Part of a small language model's weights: a variant of Adam for these matrices.
MLP neurons of a small language model. Each row is named by its layer, matrix (up: input weights) and neuron, and shows model dimensions 48-143. Each number is 128 + 32 x the weight over its row's rms, rounded and kept within 0 to 255. Numbers have three digits each.
After each neuron's rows, "fires after" lists the tokens most often just before its 100 highest values on Wikipedia text that the model never trained on; "fires on" lists the tokens most often at its 100 highest values on Wikipedia text that the model never trained on.

L19.up150:111145100147139182163174062106041137169185161103143139142170111116126102127110133130166133179110162100083092183154042093146105105086118071118163102120094123110138107174162136107136158071144080106125119133140096105119125114125146142118108101111032091126092132170151148140070088126114140113
fires after: "l", "ubl", " l", " pr", "v", "r"
fires on: "ic", "ly", "act", "c", "is", "ater"

L11.up625:109083168093168120152132140157128098128114173066167115089098181170167074090145099102204118109104111101121194128142137126148166165118106117180159124109121120118143122122112146126093172091091136117178131088117123124135081145175157150188100093117103075141087176154169101164140110150115136109
fires after: " in", " In", "v", " to"
fires on: "it", "s", "d", "p", "j", " f"

L15.up193:110092140102147173112142155095129111124186112179142132161104040137123119068135152088121055104156195143119078132122096069125169215164107064153073159147117128119090060088150093133120119122071198106166120131134142138086128125104112158155102126137134122115152142220139101114171145109107137134
fires after: "r", "l", "ar", "er", "un", " An"
fires on: "g", "v", "d", "z", "en"

L12.up664:112053149125122180144165136123160069134058179153111116124082131154151105148125115106171130119157140140102153155072140135121127126184093141189134156151124176117175116138191088129162175147134046130166114095141112089151082148130171113141102099113148115153168131139120109130124083116142129093
fires after: "ow", " H", "s", " th", "e", " St"
fires on: "el", "e", "us", "os", "ed", "l"

L18.up590:103144106114183133138193122041129164132182135160120125112108139123140113131152113126177128124137141100092111158144067157150148145055154076135118162167133111092126121098174129126128213112155165159129150107098072129109094140172179124156136108150139106121043126161086105101100087167162150146
fires after: "ed", "un", "b", "v", " l"
fires on: "ic", "il", "b", "eb"

L21.up973:168152193176129128136152066165130171168096180110165115134140125133146087143110123147137115095121128167090141142115122180111141150143103080120154127143076152156124126153183097124109115145118125106155133091113117088130109098115106150164135116160138124095076154114109122186106170150090161098
fires after: " |", " ", ";", ":", "in", " V"
fires on: "0", " —", " L", "ot", "ated", "6"

L11.up618:131166186158160114145153178115147095197123079131239126111114134175103081139076171102168087064083154116115097135167110122177134127116169111106109126117133107080117130125121101145104135134123131070191120029101151087136153190112096146164094174117077123156118112103164103153138104103086126148
fires after: " En", " cont", " O", "gan", " Mar", "ist"
fires on: "g", "ri", "d", "iz", "V", "ce"

L12.up112:068123181171087143148107136085120102135075177106111130097164156167137134085147101099147089086147062126107161091127105128165163146160153130091113145192109121130118084185152209128129131131127105111126165166180063108132048164134103126143136075074116098153072151172143144132220100148160111086
fires after: " S", " s", "et", " g", " (", "-"
fires on: "s", "un", "il", "im"

L11.up991:103069129151063100103125156131116090152207139117158151175118111142165122134127111101163078100111120112090161154217167102159178172163097133111090155129085123119103150133166192130134149110187160061151088130145126129109135072075155146193105094106144168147124114101143204134223130157042166099
fires after: "ru", "v", "p", "ov", "b"
fires on: "ary", "or", "e", "ie", "ant", "ance"

L11.up583:165141189176105150177154112112068143137195165104187108105135111168113091111122128105136113133107138138070143125130123140175132132164150054101167160130151150087160157144146115100116082064163149161152114113181090092143120111105084102158124094148130144135126159117104149110105142127167103142
fires after: " N", " n", " v", " I", " p", "P"
fires on: "ov", "ers", "s", "ow", "iz", "is"

L8.up90:129168163124090119184128108112200143142227133150150119121111106116100058087110165057160097113063098137128083117163091122127106122117182091127149097053116146144110071162135140127151106095130078123140150126096111095160128040106140179141096097116097154142121120146119109145161083100125095132
fires after: " ar", " p", " f", "-", "v", "f"
fires on: "r", "ol", "our", "able", "ational"

L12.up917:121092147097136159146170066149171128111126179089137087110098118141157135161147185104154137107107155123120137121144102132113111184120089131181109168133139153070144139175113121181126158121134031082104169089139080086193135106089107161203127124162132122146102151199110112163108123138134181073
fires after: "t", "v", "end", " ex", "st"
fires on: "ent", "el", "end", "en", "y"

L12.up549:126079091135152158163152160101092129152167233123151126099139127209171108110155162111144102158104096099129107102134127076143152147102097135183147124066100129135174049105131173134127119105136195130140143158110130142065102190165194096188115093093152137092141179118082201157125172082105062127
fires after: " in", " al", " In", "n"
fires on: "ter", "s", "ot", "p", "b"

L8.up560:108080137056109121133100165149093119132162136135137158076164115155106140125158129094171109082123143148114139112166077048159194155143147117102093145205141137150113073131131139110129089053138104156158112110112137131083100140146121162184104111118216070132111095166129116191142131173142119118
fires after: "-", " s", " S", "S"
fires on: "er", "s", "ant", "p", "b", "t"

L19.up765:124142123128150099153118090158090119137177135149213140122153142112114113147172143148122107116065096138097098125143119134107132116150127088058096137172051124189166164162170110202063138124142127144078039100113112117192072154073117169162080106209127172129100123129121178086148109148143182117
fires after: " m", " f", " F", "oun", " M", "or"
fires on: "ri", "c", "ar", "er", "re", "a"

L11.up263:148137076125139134135146066108111141090113152150171167221060113160077122185207142164136116061143100095087157124233126096184123180116178141093128142144133043155189117107126132158146150121133138107194169106115121110102139098133101121146124058074136130150088116125180170173123098115144140094
fires after: " A", "A", " a", " E", " J"
fires on: "d", "ge", "m", "b", "l", "y"

L21.up728:158070163156155142129167153160146078129111114176158095110156129143087094124186148124156096131161099115143113131091132176153147129078108117214106133193120082195148157163103121128110071088113128144140083141166083135125053118146108119142113056131133100156145156113148124103137100137138101115
fires after: " k", " w", "k", " b"
fires on: "n", "ould", " to", "r"

L11.up504:141138081161058153124126120161144115158196132074172140121137152158115139166111176122100076156151157149142106134167102157120162110086140089150115154167117136122152127102118108136099144059103150125096086157140095154146150129084112165149126096145211121098081120169157239118155135101125070116
fires after: " ar", " p", " S", "it", " pr"
fires on: "ic", "ec", "iv", "ran", "ol"

L11.up470:080094128095122088116138124112127126152084108191125197066124099159108122162127149101058102122062174113164109124137056115144136157115108141103110145184131101127153086132155092157088171139158113093151159119196100119114107142125197123151088137187175166122144100160122134144157124119103131108
fires after: " G", "or", "old", "g"
fires on: "en", "ge", "ree", "ok", "ober", "y"

L11.up260:125121169132121152110138033144130064157143127120178135147126145137117136216147131088126108117148166132084139111129099178167117115121098106109114078149093131153154135139106083156066113147135094162153111114183094094204110162083154125121131133115199125101127082175164176122123125101159156159
fires after: " J", "S", " K", " H", " W"
fires on: "ap", "ing", ".", "t", "en", " "

L18.up374:136125170155115162145152122153154097127167126106145115118128155167094124129118153095122103145104179125185124142098058091124149121148166115134098155166103169190097071145138122173118127135122145182116143125095166149081074109107070177164044117165120108147110092190128169147150094167171027117
fires after: " s", " S", " sh", " play", "h"
fires on: "chool", "and", "ip", "er", "t"

L8.up653:015149202073080137128131171152099130104114178084101118112157157202147091141122154128152100118108151136118110099144069120144160124110121091084163139104125132132168015155141107116144148118118126128196107088112114130205124137135088124201125077107168107164139156122144117143168076088185110132
fires after: "==", " (", "===", " \"", ".\n\n"
fires on: "A", "P", "F", "C", "L", "D"

L11.up851:087162110104153146165097127154092128130069110165115164171202136141154111120138142104134134089082152110189123135123126196130156133099101089146173155147098168089147145133134115149179152132124097100173151101158145179165143117120143154114133062106161033124193132088144136130132193212099133127
fires after: "c", " C", " c", "ic", "t", "C"
fires on: "o", "ort", "own", "om", "or"

L15.up292:112181115163145189159085079099120151111142170057133111145114128114080104127156123053194099108113157136156131100113200142141131091117142103103188099152103109095160129187060110106094128078119110119145141132156155086115108126130135164150139075124182097048105128139165118099127081085154141125
fires after: "our", " of", "ur", "t", "p"
fires on: "t", " R", "al", "est", "os"

L8.up437:104076179090061095125097085144065137135186133102125155101167097124117167130134122118165167129125108141106186127142075076175106155184133090117101180138140114084189099129138189140075117087139093139135067131165096064118110145093085153171110106089134095085128129169147136172169153175147128112
fires after: " (", "/", " \"", "-"
fires on: "s", "a", "k", "an", "ens"

L8.up145:083144135109143143154118160118104130090055124126133126186153128171176158143125122106143138130094112137117172117127174160086113168112100132134105140245103146092096166140167106147128160126151159102129100105255141147166126110086155074153119089107139079116149079156105137179137139161130072115
fires after: " C", " c", "C", "c", "at"
fires on: "ar", "oll", "her", "ame", "oun", "ong"

L11.up369:124166124094081137127134125154098143156086147144152067166152108172049120118123225058110149144123131123162084115116120184158152115173067089081127162117141127135168093084165138150064134167137089132136087105097108051128094158094130156091063181192125104077113133230156088207155112116150146153
fires after: "re", " f", "e", "at"
fires on: "m", "re", "is", "qu", "ent"

L19.up75:168131106110127109142159088132108123141153159151148178102165172061173096090132108156115158133091149087145183126073149136146082184132134023141168168117099127128137218149097096136097069116140100090138118094146085133166158059161129148145100088123182145124139086125112171138183153139062097150
fires after: "p", "th", "pp", " ad", "ec", "d"
fires on: "on", "h", "v", "ol", "s"

L15.up644:138136156091102152137163142161098139156069127173151116148104162122143140072127167124108138102110107132174180139144102103123126117134146062110155110080130126113103074159113145074119123105144142130154158074157080176100127104122149137170072120155144150083121094125168070126124162117116152129
fires after: "ak", "at", "ot", "ent", " It"
fires on: "ist", "h", "o", "al", " as"

L8.up431:092039143089120094119113114139117085128178096061114107081166109137092095141141139112091140148141178137123149175139084105151131108120091125105122122100146169199184073161176136126092161082120095116129175130099101078134105071090122134131106110151086102105152135118153101062142112191182165159
fires after: " f", " m", " l", " w", " th", " h"
fires on: "our", "y", "any", "ive", "ree", "ain"

L18.up290:114165220161090111085138057126169077142150115158125103092134143146116173118118142034128120116138183124127156113141055133144153120094133100096150143095125149118100139145200100124099187168123108130188093142104086141147126113125122196162116099168084080093108114098097136170179127108143137133
fires after: " s", " S", " f", " part", " P", " F"
fires on: "qu", " comm", "W", "aw", "T", " of"

L11.up763:113131155157119133137125143138096073155150155148108085101166069219083179143127177074086071166133140143123155106141113133145192124117123127148120183129093139086189115146164076150072170122133111207156146147155129163137130133125178146142106148153211075103150149109150131131140162100166130121
fires after: " K", "s", "os", " Z", "S"
fires on: "p", "n", "ag", "ach", "ord", "d"

L15.up604:183096101083162112062121115167116179085097111189138142167170177114161132192150164104098070071142117119134179110100144082128136134132082141107184113122091111127148099176104152130130149119177122104160100105128150079168111130139170114161102070159175076093113116097122139171171180135064143129
fires after: "u", "cc", "c", "o", "are", "ec"
fires on: "er", "ad", "el", "em", "re", "ed"

L15.up239:109098121129107144162110094160155119146117182103127130181090121160118149067165126131077158109166113124096165145155110112171184156038165107191140077098104110081129119123087118121117138139136097136166143094096114098136097187171169102178099116112133133129172108163240182125091127154068193111
fires after: " of", " G", "t", "ow", "outh", " with"
fires on: "e", " A", " B", "a", "y", "t"

L8.up829:053118145121109145117094152145065145134115137083153074117168113159169075154093118123141099139136159139109183128156147110140140134126099137060146166129131116155148084125180095119136116096092149160142077140142150086196102131133050142194116113128136147100142156165089143136120172087193073199
fires after: "/", " (", "==", ".\n\n", " \"", "."
fires on: "s", "H", "O", "E", "g", "e"

L18.up102:081155135104157079141145092184086133080097125042142158141186179171110136103154135142125106075110121095066128102161141116141140118160166044184165137110124147131109174111182161182129208111153096112111154123133101114149126141129118208117107098121100078100070099120098138148106144132135120128
fires after: " s", "s", "t", " sc", "v", " Sc"
fires on: "m", "i", "a", "ist", "at", "oc"

L21.up365:089168148145151149167161084164043151164131187157126091104120141096128086127102099113103157143114173102133156158141109105167136120128111079162111101115109156098103121168189085157119101019093099136181085102164133133123126136124108171167164121134138087093098157096071154131138128145157146096
fires after: "20", "19", ":", "os"
fires on: "0", "6", "7", "8", "s"

L11.up553:099158137167130092109109143113108168120151128097123186139124086129102131119135174127098132167096200125151066162095108100124129191080164073142139074149144149113140148183180100185073134054133125176156156157179100112184125161127161116182117084137168124107157139107088122097140121146123123148
fires after: "ar", " An", " H", "en", "u", " Mar"
fires on: "g", "ri", "ry", "ff", "ud", "K"

L11.up386:148153115130123202172140075049131163181186166086159142164115138175123055126154168117179116083100130162081129140126090052111160165100160081163115102147119120153165168128118147187117125119096160101164127148150122076126132091132075114139121158048088139078165131115151102090115113133116041068
fires after: "r", " An", "on", " an", "e", "ar"
fires on: "n", "ver", "v", "ov", "iv"

L19.up251:119168100097149133117158070156126138101161171049169142123111130165148133119106131093101145077081123108159079136125128166093164187115106051121197134116089133131114180199099129147101113172165142115111116124153124160093177094134140147137149078142180132098120084133123186174123182165112135095
fires after: "th", "t", "p", "ath", "ent"
fires on: "le", "ol", "on", "i", "a"

L12.up672:138158151143101136206109147064125109161121132185177136145136148136089126112178148054154089086136067139126163074162158110178109123113159134096130142164112115186163153146144148176170133172163169117142120144109051138156129047120101199094150063148160114112143139152140124169161130120162116116
fires after: " s", " S", "S", "s", " D", "er"
fires on: "il", "un", "h", "m", "ie", "re"

L8.up853:096136136126103143155135106091115130128179140083120071097129075131084123130141144124164105118125153138104152154139026134140106101178147108121125171144126166161097083154172168128135164120145121098127141121112131086157087105155111152135108137164149062063117178145153158167129136135156044193
fires after: " f", "ce", " le", " re", " (", " o"
fires on: "pt", "av", "ail", "ire", "ree"

L21.up506:173101124090107146130126113130090091143161130135113164150147087143141114122200140126139075060124099094129108137150142141125174164161170093075133149118092118094122138136121137135134163121123121151152155142153166110177070098134086180102088108074122109079130117131046098153162186096088098169
fires after: "\n", " ", " L", "le", "-"
fires on: "-", " |", "ab", "4"

L12.up118:063161159114124125088075128146162110104128141143094150145089134166086130120150093055125108053106150157186152080150177129095124157106123125100141090193114025149153117134150131166175059154145129121114138097175111119183119078122072173129141147156157086102110091146101072103237094184160126083
fires after: "z", "i", "x", "er", "es"
fires on: "e", "ed", "u", "ad", "b"

L12.up278:113077201139112115096139154172134114133153162071147155075052085113144130146151224103172150168150115138142160127118055066081159108109070085094140133135132109131143055164130161092106162142153109166139113075159124054129114077065092123150076099176099068128092098177089124166114156078127101118
fires after: " ch", "an", " T", " n", "e"
fires on: "ur", "k", "ild", "ver", "le", "e"

L12.up855:111111171144107140117110121150080138094178147128161131168095124161134084105161197138155158109105087128141101142128101126136146083168127129106116112163093119164124155163109119165166144146101096121134105086218111143157091167135104169188141057119128090111149112097117112091137151095097114129
fires after: "et", "st", "v", "oc", " ex", "s"
fires on: "i", "we", "e", "r", "f"

L8.up544:041102086124070142148105179146119141079121121103105122100137131132098078135123159119164103066094182145118148101151092102125147124087163101125121117103134186222138101141149103101173140031092135165145090133183133100113111096134056092181124084110142073099139123157128134103145114105143082140
fires after: " (", "-", " re", " \"", " dis"
fires on: "e", "c", "n", "v", "p", "in"

L12.up363:144133125191092186141088094130120152131117103124152111129140154130094146088209060113120111119139127162095139070138104157161143161190157110130105137203106143134113147158156111128149130081165137147171081148119077147157117144114141159168134085136156119137067070146104157140152193193127127144
fires after: " B", "S", " S", " R", " "
fires on: "r", "c", "et", "l", "2", "h"

L11.up928:073197110093173024172098117123217161124152105087131132109106190147160136166100164168098126179140142141073085114138103108081120135135074113128116165147100104111130137091145140115108143146171093114130200106188127117102121161140094113140098168105091143096134147100189149150063179173124110145
fires after: " N", " D", "d", " F", " Ind"
fires on: "ep", "ov", "ver", "ip", "iel"

L8.up387:051101144131071123142134124151110135150134143108136189102197065147143105169131112128140116159100158163061116104115113078148139133122128091092130148072113178164110082117185123134149084106113148094138105121192122128155138150138078176171116130074171124109142148139110029171152126114179137180
fires after: " (", " un", " \"", "-", " re", "–"
fires on: "t", "in", "N", "j", "an", "e"

L11.up398:101051131109123175099128078098136152123145115218122179143141090166122121070174107112146090141171138135119148100122149116127140166057090148132103137101081137119124127116148103094102084171138105152196153104158121097094140168133171147118101136116157141161131113145162124129145158136133135144
fires after: " G", ";", "l", "r", "ober", " |"
fires on: "z", "en", " D", " W", "w", "t"

L12.up478:154162157111139107154064138111104168139106156101164107149112141166110093141152167126086113139116112105091130082184073125181135075146163098079184171126095073099133144188207086103096106062149164148121136114107079143104115102141121141130107088156153134114131128096111157094128186192110083148
fires after: " p", " P", " O", "P", "pp"
fires on: "op", "s", "al", "et", "ers", "ubl"

L8.up458:086097210123131168127106110077114121090138153074149151126151110128174041120166134127148124144094134152153140148147095164112123077109080060123170136091116155132128017168149135108114165133070126108160155062095121106202148103138165133153114119165139125162106161129141086157207080142156112106
fires after: "\n\n", "\n", "==", " (", ".\n\n", " \""
fires on: "D", "T", "I", "N", "V", "L"

L12.up68:072136167104114115124123124074078160119123165104061098126125130107171165148117155143107118122123170137182101171090091128130094136084147051174149153196125135048130060095160155104087179085118084128167183124203159125163111163110106113127112164106091072130091201129153084111138128151061100126
fires after: " l", "ro", "ell", " m", "l", "el"
fires on: "ow", "/", "w", "ong", "u"

L15.up274:123134050080129112141088124148070134180155126103163144125125189108055055147196143157204128119099115114145168102111083192124165127134128113162137161131128138144154093146148132130140138168089137097172180088143104086057146135106133158144107074114144166167095138178099148117102126163119178102
fires after: "et", "t", " cont", " ex", "ro"
fires on: "r", "p", "h", "an", "am", "ant"

L12.up823:111140167105129186134071151115139140138147092164119185203121188128161112114134109106070109121080134169178126106155136114104113167122163122135121158173125114116105098140152066166169144165147177140136107121148117193111136078114130138189123083126147154124099060113083124134189133164173146068
fires after: " Z", "z", "er", "im", "ag"
fires on: "e", "b", "l", "ach"

L8.up484:153174115080134114116107121147175198150176106109132071141175137142084069115102157099158138141089142121134178133167117163141149081133117099092119141136132142149126166116130120105042164083153130125147110133071115135194141087095134213187110100117129138109114122111129094156161110150142090124
fires after: " f", " p", " pl", "ubl", " per", "tern"
fires on: "our", "igh", "ant", "ian", "ap", "ational"

L8.up915:122144188082086075121150107116105162101143107097160130101128058169077115169157131114169112126146084106112148169147094157156193106156161155162119157174110111159086123136100148188083204114165136163184102148160116113171104116019100102121113151142150083085118146116142163122130157167147045164
fires after: " f", " o", " to", " (", " s", " F"
fires on: "wn", "ar", "un", "k", "ire", "ir"

L11.up1023:117125138133132110121127129100130157131201164074123176170082140126126113101222215122160126107146146094112182137164172108164090113096137099193165121141145131121178083161125132135123100099120108129173108101200113123095119133153126125204139069146189086126120122146133116141098122120054143157
fires after: " in", "d", "st", "v", "rom", "t"
fires on: "f", "e", " M", "ol", "ust", " or"

L8.up512:087066157108089115130168153122095147099117121167109132092140143214183058083134137146167164079086119120145166108160084144142120159158148119105135117157130087135145086163132103160090160107082077112130137071151140143199134128113109149205125121158177158141100093090125125169149145072177098100
fires after: "\n\n", ".\n\n", "\n", "==\n", " (", " N"
fires on: "L", "===", "F", "B", "av", "W"

L12.up1019:114110131100166079109146059112106078168130134138189186156088106139162071165124157130137100150104090133123131176156126052109108198131129126088089172138042162076148157125102159161122170076155187104107123047164122084145119147076142144104112120144108126110062192122107189163105147082100198112
fires after: "9", "20", "19", "form", "i", "7"
fires on: "7", "ation", "5", "8", "20", "2"

L12.up940:148115173152098178119164089097150125156190161151109127114139082137108110152177170138135101109108153134102149109177089102156115135110139095164110121135118081137187102149148107138180116060090149170097144130121097106108129109154125074172126093149154069119158114176203131119101127106176081146
fires after: " J", " k", " K", " j", " |", "im"
fires on: "n", "ur", "r", "ap", "b"

L15.up744:143122178103059153090097179152150148095171092145140149091141128158123170162193082036095103177163085149127081113130107165143199175182106096125091183109162128148161193126192142125144136100152140121117066139099074160183162132126120104173128144126196129137144125102092145149130138134166093173
fires after: " D", " ", " sp", " ad", " St", " sh"
fires on: "ev", "v", "ar", "e", "l", "11"

L15.up890:085109186173126095151117085124118085131147142148109115160113149126097069112126120171135120162147147116148169091154106155102084138129091073126080165127064104151224162129139125174104127101123097146119081172164077098130091127112137150107166087153134154066160158126174175101167109128154105105
fires after: " m", " M", "ed", " F", "is", " f"
fires on: "ed", "ic", "ion", ":"

L11.up723:154115071125174171178144177135169106141098179188167140122175162151138140105189128056148111066116083132155098135146129159132165128122120126111101155161129123149151109188095163192037139091164152164129152132139077129122058107069092103151101142100130125121088072140168123181133125123131126074
fires after: "st", " st", "y", "ther", " St", "ing"
fires on: "re", "n", "em", "le", "ri", "x"

L15.up533:161160157137111109152121111132064098106130157125100141140082133188143110194141172116083091085065091117126144110139193101185068176123196128137147112099071106127178119115127123117132119110139116081207093116118128161141104159120085139100133132087179154059104094124125160127058137121090077152
fires after: " A", "h", " Th", "A", ","
fires on: "d", "m", "b", "p", "u", " the"

L19.up454:145068175096120103172140134165100099087142125134123188126082152108150143138136122108130149171154145104120148126151116119075124098129126100107116128115091155136115132227208111162092197100182127095112095170238131096134069135073123154115148096116164064144143105125157165130137126113148125082
fires after: " c", "oc", " st", "st", "ar"
fires on: "i", "ic", "m", "ur"

L12.up825:150135152119127136118155112133094152131121115107129096124154139165092147119119159138108139122131160124138145085129076089158210127128110122085169142166128163126137101144103154164148151077164153127152125134114106023146115123097164220123088060081177068117141164088190124121122136125170101190
fires after: " pro", "ro", " b", " o"
fires on: "d", "v", "te", "u", "pp", "us"

L11.up826:113165145132137125112187114103127067132102162112158118091109115128102079128095156140152150117141164094143149169160119109088144096102149080129115089163111151148198113126125123156074175121148146119112139117174101151153148116148127135167117098145123074107071132177156181113138059099129117160
fires after: "ist", "00", " p", "it", "ubl", "per"
fires on: "0", "t", "ol", "ic", "ion"

L11.up176:096156134172099133134120112139086153117142127103114146093178084144106125125229119120083112107106168122110141103121140124100114136136124112156173150131133155148109127165184067114126151124124124123140160105141064146121056131127146175139103100126168082127142123176159133160135178102139086163
fires after: " S", " K", " G", " p", " C", "S"
fires on: "n", "m", "t", "iz", "al", "ou"

L8.up856:146090133137157059118112094189058107151093155115132122112144152122057083145112120112132146115143071131170190121159185084152149116135178131128154109162073126132148130154099139134155169099137078164143124140168108142150141164151151150105137130127208109144145057099121202062114180087131139075
fires after: " A", "H", " Th", " a", "s", " The"
fires on: "ist", "th", "se", "s", "ad", "is"

L15.up695:086166182141100157148164090087122128144232104071188131112170090189149124116084178122174073178077123120122162096140118087145158147101139128127154128160156185165154145152143094138120134153096094115168102130188121139123091105129063111097111129099132126104104119094120099127124154155141088132
fires after: " de", "r", " an", ",", " D", "our"
fires on: "n", "v", " New", "f", "iv"

L15.up343:038140133109141114158152124151100175133182165058123144106148068166081176156203149141141155151105193101143171125116119123135154143120142083150083124135114185117167182162116096152115182064086107168132130101096105133147100118111109176116140143101136061048128141105115169114139098122148136114
fires after: " m", "S", "s", " M", " K", " k"
fires on: "c", "ar", "n", "m", "f", "ess"

L11.up253:054142195069132082143164144129120127132143124140203152091147137145127117130168178092103127114123109139112132093164137119122096114145138074091178144148136117134094133148134170146090123123105177148184106111143099104156053123080111185172074122137141145124084176099116166135149147123148124145
fires after: " P", " p", " F", "P", " f", "-"
fires on: "ers", "s", "ut", "ort", " Sp", "ult"

L18.up432:145156143090155090158132157120177151130058130168130131127103099190130125121209166152105140101067070136117163108165134131130136170134133076055123138131120124071117124178128101141099110131123137146090127082201088154123110149052113155183128084164128141124175133105081155140103166090158125168
fires after: " P", "en", " F", " p", " C", "F"
fires on: "ur", "inal", "an", "ar", "n", "ut"